MLP neurons of a small language model. Each row is named by its layer, matrix (up: input weights) and neuron, and shows model dimensions 32-287. Each number is 128 + 32 x the weight over its row's rms, rounded and kept within 0 to 255. Numbers have three digits each.
After each neuron's rows, "fires in" lists the words (lower case) most often at its 100 highest values on Wikipedia text that the model never trained on. A number after a token or word is its count.

L4.up660:117128158125088135094085100079134072149129117195094127116129122163129136126144174097168095116126149122140104155132185107103147152117109209141169133190126184139071113115147126109101111126188125103177112053150112083134146146134102147122107091098209142147132121183172089193122176127128118096138152047123146150072107124117120163086150127139132041156129149123140161141098126140106088163115155124158105135146112157169088063153116161078127162136133147165047092110124170149098123161076130142135127109148108157107158158164139158142139146107071088135135110109147069132187163103121124058139152130103115133089090129146109143115154136147156164103021087175103141166166133142063086050172110177127140126140052117144111164099143085094072089127096085131138136056087139107172111129140106
fires in: "it" 49, "too" 5, "there" 5

L9.up1252:142088128115120101172138158139126132168164131096160104148126155202095160165162174082158106106146120136145134164033171182142161170135135117093188152087104151125108094099122129058121149092133126057127175094089099096206159047168189106139089160134151174143125106154166138097132091136098127118095129141195185163086121202162105117081134148109094106156133130121131140145143162044134076179144078121112124142141126097153167134118189145134136094138032153156138044099124110178129115084143071166115103139130176146112087156081139149156135206160122156130098117168133188115111174132102119142151134102149120095110116111141082107069144145119081166137066198165107123114070131125162107108175130157052173117124120147209122136148164035106140141095131090060138134112108131102145097122150132
fires in: "had" 16, "has" 15, "that" 8, "have" 7, "so" 6, "s" 5

L9.up617:109118055087104115095146113146123116120181177119110132119119125176115141103115147084178069121126114164154116147140156153103092146103113156092140162092138117177120081116106169133158089109157099131159196078137136124098214107082137158160125054121130101126104111179126087071190130135087140163136157150155113125106064152107090127119191145125133108107135159123102175133071164103100102079136126140120132140123080104103085105154207147110146157142155144099083156052121172140085128135166136107130142092154168155085143130135159154225061126079110104148156129107124130089149117112156160118119201125050186176079142132149158114111117145101076089058150122145132151169104098188093139086153130151119151217155129163101126173125200095141087109141143149161133138115120118105094120118145107
fires in: "to" 46, "of" 12, "for" 5

L9.up1034:145108189092093169125117124110156092117140102127109078088100141110145084134143101145136143116111184144142130145116193132138139166122126229120074153081119161141141067114189151135149079153107117110128097163096191144055148072157078178145116151087122191120122089117140129103163104156084160164157103178183102142169101153171089135132115083134106166141127130164173103138130186083179133155118104131148151116162116121134136199127091194147113148193099138128103165125125104207120101136144081135137106110135080170119130130131143141081111111141088099116155107115129116104104179104100101114119122104161171153103154124099150135068154157124092061109110158108148149123089185107150176192119094100075135194168125078133104142115085094101095081143093130131142196092081132158145147151158153
fires in: "of" 64

L4.up1024:102153139161106159201164117113131106105111122151104149063155102133123148088128102143142116135101149143164141122071141205160153108130173123112158100105108100152123103101131088135148102150176137112123152132120106171115145107069120132110138164115127126126128078123150157158122089151054171050148146180141145142122082095207078103146094115105105182177148155158132134135106103100151136168135137125098104089183130187127170108122103092165134166122172148103051079160112124152114132154205095142097110139159115135114184140138132139133149141164203097090162073121139204171131144119108097154085110106155093066073116130112092141103073145155089147145150084225171184111110217132137087111094119093101132146134146061134053099170170133147069118144127152107131148117149136127102092099169092
fires in: "several" 19, "number" 13, "have" 9, "all" 8, "various" 7, "three" 7

L7.up77:076141173124113127078064135095149151119136176125052079129147109180121158112150094143110120143151103200139135105130108098160152174121104105161131106170113152139113075102159089145102091131122112123138133101174130181144089108119117145143112144135065107102068135159138096177117104134115145063151100132121152094132117183137146131139099126192132139227107166126167159106121119102171112096113140182084105161137114135144179107101152088139169181127158123158083112083118121111126126129138122131120125089217147064145102195126119130171118137169101165166217199134106194141155124116136102070129111121101162167078207120096109161134129154118122108129153106144079165132116116138154049065100166113168090151133145161122114171151137074127118153115103146140134154131097138114121181071111166
fires in: "national" 31, "s" 31, "home" 10

L4.up441:096144160162140105109144119139117164101094140071095103174117151152139133066126184123106115115071172113140129134182106112210157142183107092136109142065140160114136130117100160147142143101103126138156140128189158144110113119117137107090154206092096123076129185123140151194165067120137133101151116177108098093141130155117179154132105134211163091107050098132130161103170175121073180093129088148161100142072145081072169110129149081139153124135161150208109148103114143137168126107173142131074104038139108061099115135127124107122151113134154153165141123084105131104096116114157054135134105111113206161053139119115131136141172095116133081127092128128149097162124143106144093066110174149120115111155128029067116186159119134080127192108082137178150134100114193121096170173184107
fires in: "international" 24, "national" 15, "world" 11, "united" 8, "states" 7

L7.up887:145125188121166125151165088099131039111143170159122116163141090139128178136139118098156166124139119169160146079149116125126106137079114122167123118105145116115129101110139067154193154145154110111164146126168150107225147126099137143098123127156098106118093129181184198153111161123108171146109125095114209124168063115119104156106077097094112180140149146144108133119112172121117128134127129160097161161190063053146133185126096129145135154111126138130088166108064187162122120085149117066143100132186102107095173089106159059179155177161193125166160144158133135103068086119093083083049106123091128106129108165086072071153069138096108113121204134167093121138077141140166138140126141103123132140115098146117083123101195144205071200121137145186144164131167148119122096126151121
fires in: "which" 35, "to" 14, "that" 9, "be" 8, "can" 6, "would" 5

L4.up12:105150102153118134092197130096190139160114110130118149145156141140118127116123129141121166168106107167144127140161112130140175137157133121154171129147086105102126101115124082112122129162103126132126181100123112215124143096134151158116138143140055123116097119122218156106086119162102177108156116225125149111097109174140121120134139084121148155156133154143144076096136132104168150146144180133142124116200105129150189096104178116118107076142115142116084120154087107190132118144110105121120083108195118094108192096156160122110157111105109134136132109111125197135132116131141110113116082087096183221160170124143131097173079159072112114163170157129147194152140154181102102147075154129137130108127163120114061146144153127146080171092156111077138144073134146184111142105074087
fires in: "young" 19, "top" 17, "best" 16, "professional" 4, "los" 4

L7.up1311:111106134104172106143136155137184089125157132118159098087142113160093181101156079183190131166049100138163188141103159136150101146153139120076121130099161147102116108104086125172172144105145070106128145125181092174139175100095092113131145071100207130141146124163195183103099172134097097104087086101144128117137135159145129154117158086044104165103098146162150181130122173068196167147151121156086203121114112107144110103090138124145151176132079137140055170133116137121179063142132127116143070175073171157108114111081130055133178134135131075111131071121090108119117130125075116153144129108083171116119122215077136135107136114113100153138144132179093109134088142179147189130172134094094121104098122201205158116191148157138095130096136180125155136089167116108128158101154124
fires in: "which" 33, "that" 22, "who" 10, "this" 6

L9.up1032:075055117123123093128180137132137175090106163153072079129151155136139068160118169121178121148150136122182115189134152230121158114114103140076130149163100100161115094096113173153159119127136095116151079139063087099102179110121118155128129118116106176137080185120114114146163145170128146190123139077074113176163117128106136137110179116161133124085121114110123165084126159126083125113154134138130105181060125127128092125134094068172120155138098168142120151081089117171149116092176160181141130132134133101115170115105130141148105100081149099167153084123105161090089139123152129176136093049095168114127128145077079134109087099139142120104128095143157120115140172191076125123144093124147131154121078146079063199183175085164171135066094077127148161089162145110133065097122108
fires in: "of" 88

L12.up951:137090181162139108181172054135198126083105141124050122113135095132118165077170109184147136161126153166136126133101122081128179171204131126146136179096096104087115157130120113119147090108162105158128122142152112152116129121157163097095110113046145162085059186117145204088177151151115094138141145133092150088116131118155132152131080135099150122141112090197066169122102118108143133155142137144083094097108037107085136188147093118122131119104083145155101173076158175164124125132154157134086104121202128118094141143146137080138146099123105111106126110105130158097067132081153106110102140122094136182151194126176142121129086143096160157161125056174079125128128120086101141099078128117108113151179137138164034145139135147079137129163083135117140184109124109086102093140068095
fires in: "was" 26, "been" 23, "is" 10, "being" 9, "were" 6, "then" 5

L7.up700:134136143137072148165135123111174133121113124096147176087113172105082113103231157118137153161078114143154130043074110148167129135172115081119154075155034135120105080101152094164174087138122140139118161109146077184190100114154150140171133170169159085149113137120102100100151107140090156122150171130145138106108128147148074095110070062082138149123114167119205113138112160134171056107133159153117111132141079144102143096123094119159152148154107156089098119149091056107151127125203117067169099103137119124131136105152178184156140175075152050130127102113135172139070076113121073139122059098154185121138161121094127142091082103070076134094187127170106186110131108150130141110170139085139164143162113103186080112142185107115125123124168162088136109141133163107067153136079085
fires in: "according" 11, "of" 10, "most" 9, "total" 9, "following" 7, "one" 5

L7.up250:139106128150066086115175133131137161112150144103120070136146117153111120107164111106127153146156201130118121148089078123134145140135158089138190124172158081105043133100127103126124147154185122183146190124129125165154150146176131113146132098147065166135124123130113160103119097082055174093150155156143190152125079160130133097158110073128092120160117140112157110105134165123159124159148105083173114084132109123096180115146117126132173052135121183146141119103147173160120125155134093155101125121172159106119115141147167100157123157136114077079146145073113167121146113075120074142173050089129124114089172127123112100153150112141088128152122129187113149158142092113125079177056127160123144082134131117099093140131164100110149122201154163078129138125111186121138065098109084
fires in: "two" 24, "three" 15, "four" 12, "many" 12, "five" 6, "six" 4

L7.up128:167086126152143117142150149144126097175139031148127120099107154102120151113149089103175175130102185145151112075144098125126060182161086144132133125178134149119122119145122110153179147107116134128073158084113207098108114130164176103044094144157091099170086189170113120139137149130095120144171156117145114139112119111171104107099106148077110143113106115131178079081127130141153186153081121140086129143077082065096117116155163167115113072111076136136153141143141092100152125107122066099113121147076077136141132107145174120186071187160094111104181085187108142105148194075120096100091056119115127115113118152118106089109130090135099123118202109152059105106143135109087089175115140152091116134133079190164084116131215168155161158169137133152134111063146122119107134190072144
fires in: "also" 29, "not" 15, "more" 7

L7.up940:134107186135152102151103106117125130150128111113117103135137081191109142073158084139130092117103140133163104137054111093144099128166095106110072109128115121083090127098141108170206111125148141145155125122133151143196113114120110121141122200157139132137079082199156104165098148219109177159110122081175156080089155138141116159131095143118124072108135117114185197119176158155156125159119153137123183082105082153113162100126133138156149180142104147109136102138123111173091127066140126075081103071222139158110107143092108099078160108184053131149138060158140065147126152100032123130138042092130123121036116113108139142138066153135127121118146118184102147159127065110150156141151083111122136126075105133198133105049091090085131115101168160134135154152140102078152130090084119
fires in: "on" 96

L9.up1386:105138109127137101142146116114169104145166129153109062125120193168141131084215133189115191114095107084154068084129129112184169116121112152151116133141138151155081135104124136125146141079092157149158213093123163100100101125174093129131089069097092096126121152125169192098121160143082141121147124080079110136156087100166104117163103103096108172104111080141152138113097153163147133126113160150150183156098112067042096078131164084143117185154150141123113200107118140129115133140133103053133111122136119134120098094136136103228098177113154165129109143156138128084134145083117109091091156072078178148103098134091089116192018123063068112144145138118130101135104126186139130156146170057123163117184120119142093148080150136116167141190169127127115176149104100135116124111079132
fires in: "and" 18, "to" 15, "of" 8, "not" 4, "than" 4, "politician" 4

L12.up224:144124056111187113096110117085131102153162124110123097149142162137058187086169191143150125101086113167146128142097146084084156200087195171131146164119133123105071109106199128221113140097090097079096105086079141069140063089174108108109082031145154131147140143180178139171152144167112078150167123088096158119136137110147163079113128105094103162141164155171135198125151093142128128102124068142133128143144126106189112143105176114126105119096091144196127130139170092111085056099174130184154111068079093102119127163178144129108114147144186140115139119149097164125125141148084113153153130130113079186031157138126096106133145085169068128112106120162125109107115179148182070126125106090150099181142105166119104135102144154125128143046090136118145134049087130142151079150118126
fires in: "which" 42, "that" 11, "bays" 7

L4.up435:132105052148111129104174092109148113141149144165119098118197108149125128091083133118102126129098145204200136123102126138173106139108113127073108126090069132141108112099176122146191061090177120162113155117132114117108248108142143152151115105109136089111126097132158151156148185130140143085090116122108182183080136148103161141160126116122116120135146172166129114093135134124095158114147131174171100129131108131136098113106126134134140094135088156118076119080184121130147122189145126182133140132153118070106143134171142093123154117132095105104156122112121152130134239114107096151148100115089102116087113159220147133192073131147075154121137104187133122098115133120064173125103168095089128105159135151121059140113125119138108069135124168107138073047136161121086067092099122
fires in: "one" 50, "two" 35, "three" 9, "ozone" 4

L7.up1404:151098138104098075178171130058176163129132066212054102162172114114148115123148126089132134114154212137116136129112148095153162112134094140107141085096097163130094114089155159151107085144174099112150104072112127173113140091118155133105096123184117164160152111144145155138188115157130129165086162117128139108129081141190061120160137147125140118149127108136114155079108154121147087130108155144210107181086125135096085117109105112149142131163105166148095131075127161161145120112164159118103089072199066113068129102124190152151101142081123070107162118138123132092086123102112098082067130087113158147145160129088084098065084137124122077132111098113133154170075114087170132143149176145146185135157074064088097160130173119115092143169113126115150169115140152083141164177129086
fires in: "of" 67, "that" 6, "the" 6, "or" 5

L7.up217:164135115117159121209122125146128152124107112091113123123109114149116146152146168083109188154116133181200120083162067121142163122124092117142078078118057162101092127109117137164103142070134137102174182104122140146132137103165120138086100097124150098145083128141124193170126067131144117125080152115134152111160077160110076169103136117152135179135126083158119119132129177093158089100072151169094109124114046153108114215102114165126117149141126143181118101074120147157110112149125128120112124119133146091142177155058129088174088160122181121090151138110114139127149126113116122146088151103071223125148103156181173112193099115129098135122135067139113117173165163138177086126117089096117251155154110101122037146049155140087143139160126121119136187137148133111126086122122140
fires in: "is" 25, "was" 20, "were" 14, "are" 12, "often" 5

L12.up128:108126140144128118159140135152151172092133119125091116178114050140116121065179130113148166163130157167153170133137170151172148203098101105174148120063127090055065124110101067140159087141141133125155100112165166178122171113137153086121133120162174171131110107088155131177161108150084061113109083153096153172086118064125125103140067132083140139169148145153106212149163167143166132157146146162153122114126072128134135148104067145082120111126087139125088139119179107167075146138169120155200082143132161127124095170118169125227136139127155108113091158174144106128137056129120116099098092107093163114125150128183094120092159133115130076108142092177132165141093121090127134129186124169156123162140124147148108154168181161135068092145042125177139116101083135027097130090100129
fires in: "that" 25, "which" 17, "example" 6, "both" 6, "even" 6

L12.up496:131182087127091106119147119145099130095191149112103166180160138131110112104129211099175117132106155159131077140102126206089143139090123130145153124163082124111099077069127201073102115156120132121188155149124090136099081153135179117157058112104061124131133110158143069125163101152147144109134065045091156150072159115137084125084156200159139111119101073175116140147150185120083158153129112145082111140118106136186145099146142079151175120157099194094120128089107133112159106086153118129060169121119126060071175111151117114090188117115111119104145131157140172097189122102085176160154142117090099154142104143063140114194111163198165149117114111127136149076121137231110135093119092132051142124099159113185133158115172152108117119070125116129126142141160101090105122132142123
fires in: "as" 40, "an" 13, "of" 13, "be" 5

L4.up923:161104087111082116180089167126123059098131109144099164147087077097132133094172096201091171094125107138142088163069122160180129139093095117068119126106162159168113144119147121149114117068081131115174122119113140123160135140145117113171108141096169064124091096121140153134131107170088139104115116160227101152175171141119112095150100124081071097139125122130122133129087130151085093061103075119049118135109116130064089115102087073170089146107057144100150135179111092104153144185121126135117153123089138106127053181166100099146148173141158185071106148107135110151115119143132156121122160120152117101163107127111169120135106140060138106145131167086142099085072175156161108155113084122110150115100097101165144095119096106116138055109142105079134103091153136081139181232174146
fires in: "however" 25, "but" 23, "so" 8, "note" 7, "reported" 5

L7.up1304:090160156110160124151191141091111150133176164126122119167144115171119138143132100150147087107137124110087101145146087135112148104101146116124096073097159137170103071104112164133136173132125105134209196117147181118142144116123106176128147114128080117122046116137193117123144134088063151123077081135118179102131105176131069111121136093103170158081153156129159140107083173126141141118152118129109144195154080075124133190101114129121111154143118137083117122120096132075141129132152093060157119170160103095108111115049155134212116160135126149160177156131098180067075085095119091110105187098114150177164184138128088099115093131082073115111105149146112094131040128205166149102170165081127209129188110166129087154129112113110061139099130133129144238170127141154145135113082108
fires in: "to" 19, "can" 16, "t" 10, "i" 10, "could" 9, "may" 8

L9.up718:131134088119098108139157143105163142167141181210074147111115121114130158147095144121132168138115145193117135094142129140132111102093107078107177140103118167174096135079167103194181148112143104122139141167137179091115131155061153159154091100062108134107128150134125150134109191222092093123113046114101144137162099147117125161126111122084077162174177103192087131139120138115117153122124063137133104093123118102094126073147089106123131074091106199166138165145105121180182125116123127133126133117120176148117178128159192151167165112101127126171128196173100077139106100117120138088107085166112110107118075196048034139166083112091142089129148149126124141127141186179128033068145156116183148179076113119107170140120187148123109208155117095180136147127116143131067192098079129
fires in: "as" 25, "appointed" 9, "of" 9, "to" 8, "a" 7, "chair" 6

L12.up693:151141161074137043169169170099151134090183082081118161101115144134133171134120148121118105074123121161148171084150139092120142091134128144143162121087167156095085017121129175139110101100133132097102110097132124099141117144104180201115093086175168091094162130178134070135101121128096102093090102101083151146080149134128101143090126090116153129176143148138157163130156182107096124130128115119106098160076114102125123110087163135169063126077087153194179175134137141133135110076149098190139102122100157064200086179148130141133091130146207130118084140143062146101138159099144105153127143107053136159088128122162129105135080166121132127099080150151149127103105190112161094121189127140153157128185106168079121121124161079055054116156089138150153104135087176144101153160144112
fires in: "that" 21, "he" 16, "which" 9, "they" 7, "she" 6, "it" 6

L7.up439:120130155101106081127119128096145071087142077182143081172135129120122183103100165113128113112165176160171122125107071092206156163089112173144115148142134166151123047112134142092101135082192131116131101056192099196099085139059076140092113076172123152042145044131140182130112085149093105203094085100134148103092058125087144083128072169102110128104116134190152187112125125127117081151142128156129126107114086094138149158081100165087160122153143133152122095117103170183128127130189134192115076120169114093099111137135111107156173163137091144130119144189136110082158092114138129094159190137160161126118177136143107139174071160107090108139163124152124151172094113129141110112142139126105089118112073154148100101040125160079105185111117147139147107076136136090117112077110104
fires in: "as" 65, "that" 23, "co" 4

L7.up1245:118061083103141069136124119035153149170072096171114127132130173111077171118160179135171098134136178108162133145143189146117095140162129185124157079131089187104147127102126132114160094140125107127131148018135166123124135147113151156068091134096075144113120154158152180083135103120109094170128139192131109097084137156147105093112095117171110149144111148205166095095122123123083154135076152180123122126109099152092165164143149091136150097141129153170096091090131162162176098159125099117110140073103117101110147130129130148130119114109126134127116133149077186094132103088106073088120155134143150172120145131076136093079095132126164133137164107109074133151138050119108101099153170071143163138160052147120126200166118111100103171124104136138151144087147116092118220187156135
fires in: "of" 65, "chişinău" 10, "french" 4, "german" 4

L7.up150:117144104121139149161156137151171113128136147166106092082127169106082194130130146138153109108137094119153126151110102181124123154186114154129160167131114126167106117116106134120155104060104128147133140107104111111150110135122077151102086168060130169104115086154113161119218119174087123187139053164156141177094100181135105123131132157153177176113128140158094144087090112105104173172096075199082185093197139088103142164140149154166107159100072129144114111094136146188120115139144116150153128128154123110116119186082154142139076103145085121097120107202127091073115146120117160157104184153131082144187130143198148138108122122130101160141094070151113125089125148168115072098110102093124095132177177163135103113147123107055082099096141075143146122073128112083173075115117175
fires in: "is" 55, "are" 29, "came" 4

L9.up945:097085125155143075116155130047140155151149165174125117172169069110163160121125150152126105150130122188136108175080115093104201127120124151062094109163099106152167137087098123117144121117134139135103128151159102138077118123133106160151090128137090162161122128165134188135160113143175183135096124108095135160122083125169132180144126092117119154118099119159127127114099180068193133152110115164178092149094108140154174108149090146183155132146079165132122122075107125247184161077144102191148121114130171086115138101129164122169200139054141155149146112159135205121140177144110078096092126052154167104128180180163032127134123118058108116156110069144066156150137135170095076145149148090100144121157127050130095199150188129104109122112125125126130151055112108126074126086097109
fires in: "of" 67, "young" 5, "his" 5, "brother" 4, "to" 4

L4.up677:139143139166132170142143126084183156138156084075107167083133130152115200114151192105156149150137137146133137124061086110174120194180134168121106159154093127083127148119165147133117108159094123081142117116091084137166072141113177205175059090051083144135145159116129113116161119159135144139041119100117142119088115183130125147161100096105133095138142172134118148143142131118152156169117143109080101010145103117158071126101146127111111081112114122152108133132080136171134135129095115120133119161135171120127113194088110091145152115160185071080134110118142200152095075140103132105125096092149129147156119124145087096142074152120149086173079144132122206149171122124128059081152135084148164153103131129197127154145149096080109126115071066064140144179125098116178098141140169
fires in: "first" 18, "went" 14, "remained" 9, "moved" 5, "came" 5

L9.up87:086092128177104097120124128083122134157106075133036085158213133113113164118057118158111103093144156129112156093141121081163112183139130145166124135140087149124061116111143120149135053162144112126122120090144149146104135098136165172145124107090134145160159078211082117099159110111155075170151121104081159179099133101182162145100134133171130112136181170142103120119171152123151138193107140106134186150117125121075104125137078082144162094147074146194118185080159140127098104201152155143150111084178154147150079141137144166130124135090121104110111111141105131100164136075152099130155113140049164116123154152149061121102134171111145092154130126140111104087146115202133144128107159081178110158116086128115093162120077106131064108127150168146144106123112136038141070155149149
fires in: "him" 24, "them" 23, "it" 14, "himself" 4, "out" 4

L7.up116:168093118151129129118145099121176117126081138158121109187118106159142151150094094151119140134194174162152125150122126197065066170124076103167181106129103126104103147122172098155198093131157133138147125114079123110128129157104132160127139129098154148098132095167168138180092157092116119150107165155090138106134072079149120151170105146088108162169153079179112150150151095105090107145118151158159121096115083132129135162158138160130129063165100170177149103161065180182141148163096078169134100106187117142089109142148157183087155132127102136099071117130125123095174070122128098109128137164129113191076147114140108109071076150136147155133120193251129135131124084125083074061131139069168126193099109107168104135116144156130106138116153111121144132086112061052118092054166101
fires in: "as" 38, "part" 19, "on" 13, "in" 6, "one" 5

L12.up1063:146157145153085132164180138080191043088131083102081115094080123091126198113102095126150131134130136199129117094105152132098160150154124141131211146105100112147152116112153191118194165121129091124118158149205082125200091120117139163144071201097115145078090136165168137120121141174112126096195042144119201122106079204112081136124127139113162151115124141159134118130170133138161182165083107160068121112123043116096103154101108146134147175113169150110071123132076153147143148151104132072106126123123110159151153156083075159192145131190151066071114129171135137104135124060062057121115121064129112105122093143137131088154119156151156125151142182164123145101121126181103084115101110148137131124137097088117079110104133125117140106168156165130149130081126134082102116192118137
fires in: "was" 23, "is" 22, "were" 12, "are" 10, "being" 9, "not" 7

L9.up625:150122134130049105124124127083168154159148110085078164153078121114117138099121101129125156120144132125143141128102090136175133145138088103148122062120102148128105075099104140089157086095125132149122166098102135145171123131161169232167128136124164114151174180122168119127109154070130126136152103112126181142094104110158103078135156123091142135111167120150127142091107070109068119198155133138158103128119139138106114162109136186141091087075044148136172142111099118198119101109079136106132092083095178104118156151139183094143125202173143133120172125082091104079192169080150096168125109145117117182112110129132139083080130140086105139134115193200143172095109132138141103224095125135121206176124105170169079116085218122098139125099109132089123123147085162123149102115115138
fires in: "it" 14, "she" 12, "who" 12, "which" 10, "he" 10, "they" 7

L4.up1010:165137100049092082062147110047130061190133083204137115137190121063130173112142116133112146127075125123131104131115157097152079108100157099121104130134073145123080070121125114167145131136134128155141149100108099170132168154137120161143121081112191091158105048132164121115098215138111169125114145116128088209178185123177119125125100150152037147163187120123086149119112070090107140132106113120186164140075157141152110118139108177189123157124105134114062208073194097118137130153102097151138110127147144084151181123153143118105122125123143117093110110183115182155143176111146103116071178112096117126151082132092138148081085151153092156108128111191079115092127115136110165120139162061119122063138129111159116110193134083115113079095101149107154170139129165122116145071134110
fires in: "there" 44, "part" 35, "here" 4

L4.up445:095146156166130145109123116076150088096155095082042145079083155117128221109150159159145130113109142163147122151109133081189181163124112114119133155142126114079122151115100054159086069201156135104172151118146055220197116139120160133145034158141133124146119149120142160137126071182128154126150155131142162086089054163123131127154099188146075096120133168137099161139140153125137082173130179179114120061131117098139154144112113149060090136120130153124107141123105089117127133141118084109153102077199123113103115163096116144126090118126159090081118146134141155135108128142079156042094147087089148137153126139155166125153095138088132133143137119128177165142129149167121124103101111112142165116102100101154051124096176070094096125164107106101135180138107124138143107131064080
fires in: "become" 12, "became" 11, "remained" 10, "came" 9, "falls" 7, "was" 7

L12.up533:083103140177105157095160120093175171163117096089071089123134121111095154102132157100128076082127167142128158183030119101109160124152102178107102210130113147168143112093174174120103129120140140139140134082151133180114057127084193137097136130128103174118088144178141170082109130116137162079130149106197134138122138144086122076157137135185118139124111126152130146081165213101089129187107179203153085134116144075096137110135151104130177158121125121106089193091174192136138139116100153162109136089149123135115130173139165112122143077110080109125184125122133090142154104111128177092082135105111148160156209106075115135143113106130114108113141099156073162089105110153134186101149151058105097125114146133155160160132155060127135126128168126127150140191131093110169140093022122
fires in: "an" 61

L4.up137:127137140144091142135141153120190077060133059172135130092083100144105135076124087094165167143106110114139143144098133192169156129171143117096170124064199128182094131118056142134149180116151115109194181080170146122157151080104145100099128077124150102150102051108134148086108080098114158062154126124143113130148145139155121102104126116099118141098112088126128138125082164097157130090149052149071188135118110097083069150120168127075152193149151141165103081117117119101142123123110175118133134118122106111047152137053116136202178146097124174086112158109111120139091105105122135092139159076123163126136110123124175088178121161072124165121113128092172096105071133123152099146152109149131155121079137129200134129142166109086114112133115070080136190122125099080126071213129107
fires in: "however" 21, "but" 18, "brick" 6, "upload" 6

L12.up540:096112097135118078114135138124154131119167153122140084104166169211121128157101180190163128104073160155114078137076147145115101132074144137159109145124119142176103141097143118124109133119146119163098165152115084111107140099151162114107157138142116139152133100191154157166182177079135116162079125162111174073063154093062174157163146105176078110114173130101129147113132106119127129113142162139147144081134099089133136171062124127140123123182119132100134113088091161134184108152162143040160070085180143123091160147183198097077140096167122119178133102105113173094160070130082166154131062119170108152072188160109160171106132127132094180133143079150157136146136135134080118120127156097112131138140150162140155184091188123081101177091155081138137164158096106125140148071067088
fires in: "2012" 17, "2010" 13, "2014" 8, "2018" 8, "2013" 7, "2016" 5

L12.up1310:090121186163098166195115122099180118166152090121109119095146115116129216112114122189182147142165086170190138123129093134108135117150030101121173117069136162100111144092173155095149108169174115141128128140168169146146107114067187193123115105138094100100110117174135134103077130124140107102115084117126182134088081132086129112118095185123123177100125166128124114123092156091176158086086145223101032139144081083146126160158119165148113162183096176131122100159138147108148118167116143133062135090111141150115164132179154089130146149148096114097119128187109121098116166088060122136094085101082139128124093119122123139134066109174141191186154153124082188129142131143166071121158122141124130154100127077106043115155158078161144105144108099152147126099122095155119134198080169
fires in: "was" 45, "the" 25, "is" 6, "re" 4, "also" 4

L9.up1090:086054169130104131155184159083151096101198090115117068104139165116126140094137053094129112093178150121111140168093122084182090157129147168089133116115163167145104073107096099167121107168165121121112154095133125206123102124118120213122136077194149203133129087124149205146142149126128144141081107117112215087055123087148113106129102121137106085104160125147097163126099153107098141149131079097155139120144134090119078121094107160147176188147091139106106180133115157154087097137156120123152091104168050122104182136128187116142126168143083130159122149102090160094124095101119142171136135132105141101066170115147099121087106175104117101160100113146119156155105102111218097176165118134157152097124110106179135146095057117094090171155110141144159130138124156094135105078110102
fires in: "it" 29, "that" 18, "them" 14, "him" 13, "war" 9, "her" 8

L4.up1443:078136102107112135171163129094127128135117096069103149137112100104123155116181098099104130119164158101119118162141134157196209150148115128084141132141156121161094105116152110120109133135140137117156104098103129116163133171153145120163090159135134155135116103098182133118117109165065153174157149123154148211054078169168078124120139116117166061187076177155162127132120141118088084235133137175114138140160081039141082127157139183091108155127143146094084101083051187179096129133156107082167113128139116131093183155040106119136175149147172138087150095096147195151128160074138109057119112115092075141128147153150148094108144160120151128156091123164138131115082121173129156112092073092123150081143090122075104111160162099097110138111190125100143207145105142161183104135096097
fires in: "being" 22, "had" 15, "be" 7, "get" 6, "having" 6, "have" 6

L12.up941:093140161120107097161168121132136143192119077099158166103203088083084162128145113133138109146124086175155129143080090142104123139144059210165191144064142086119137111117138174131119108088158142102178178115071159152122132085135211168110113124138122164093090140139110128144151157134109098132141138118119149194066120103146097140120111143136158140151160121203159090134125132127139123140080140158123130070162124103127141172131132148159137146131135131192091129081173186190144150130124136122144096176129171121125152158214102102123169146148154117064182075174128128073148092127081122150146122148169121109152149099131111108129098076203086187107089090079039115124099097165088120174121128123133124201167116047164073134086130101091104135099105135162153134143124148116092125073097177
fires in: "also" 12, "were" 12, "was" 12, "not" 6, "is" 5, "are" 5

L12.up339:184118087136120105161102177138140080187137077139119149128163074138120183162172126107163111107160142180166154200070125160142130114131087131088164119088107182090086117079161109118115103078196138118204163093140157148110148120129138181111090118137167114140173112164186145141137087106124165095126117092106110137023123060167094130143158099095176176128155095159181148162131132149145120166145092124113083123125132083108133155117070119157160177111116207117132131106084170082142103132074156127098124096144194143114109147071116124154163173198205064107120126138129086098083115104106073140106097139137161136118101081139117087116105094127075205147162127164124125066135138124174151145134143136135163149144134156128098196167218098098154104125148140102125137096148141094116092075143146
fires in: "as" 75, "s" 9, "so" 5, "how" 5

L9.up904:105101143140082144054089122124138154120109084140133139028131179129117134146142178056136117108109138117115130075163178108141172127087134125136102133153118118082123085110157136132224102110064116121115159159113116146121169112073178122118126172153165158135135162117112166149095110137126178093121158170135113119159136119119145078107105132123113174150099114173133181134120117139120169099141076159150169138066156180138135122139143139145172135142154146179086119106126079127138099150162127092164091104096118138113109159126185076160104103068087119147130120115082173086091133138086106157130099168092120160125154169112141107113101127171086162115212213139155125130133198151147188150180135111119142159110147148175096155114138118151117117088178150148140137117149103128127122088070133
fires in: "of" 32, "two" 5, "archdeacons" 5, "three" 4, "one" 4, "side" 4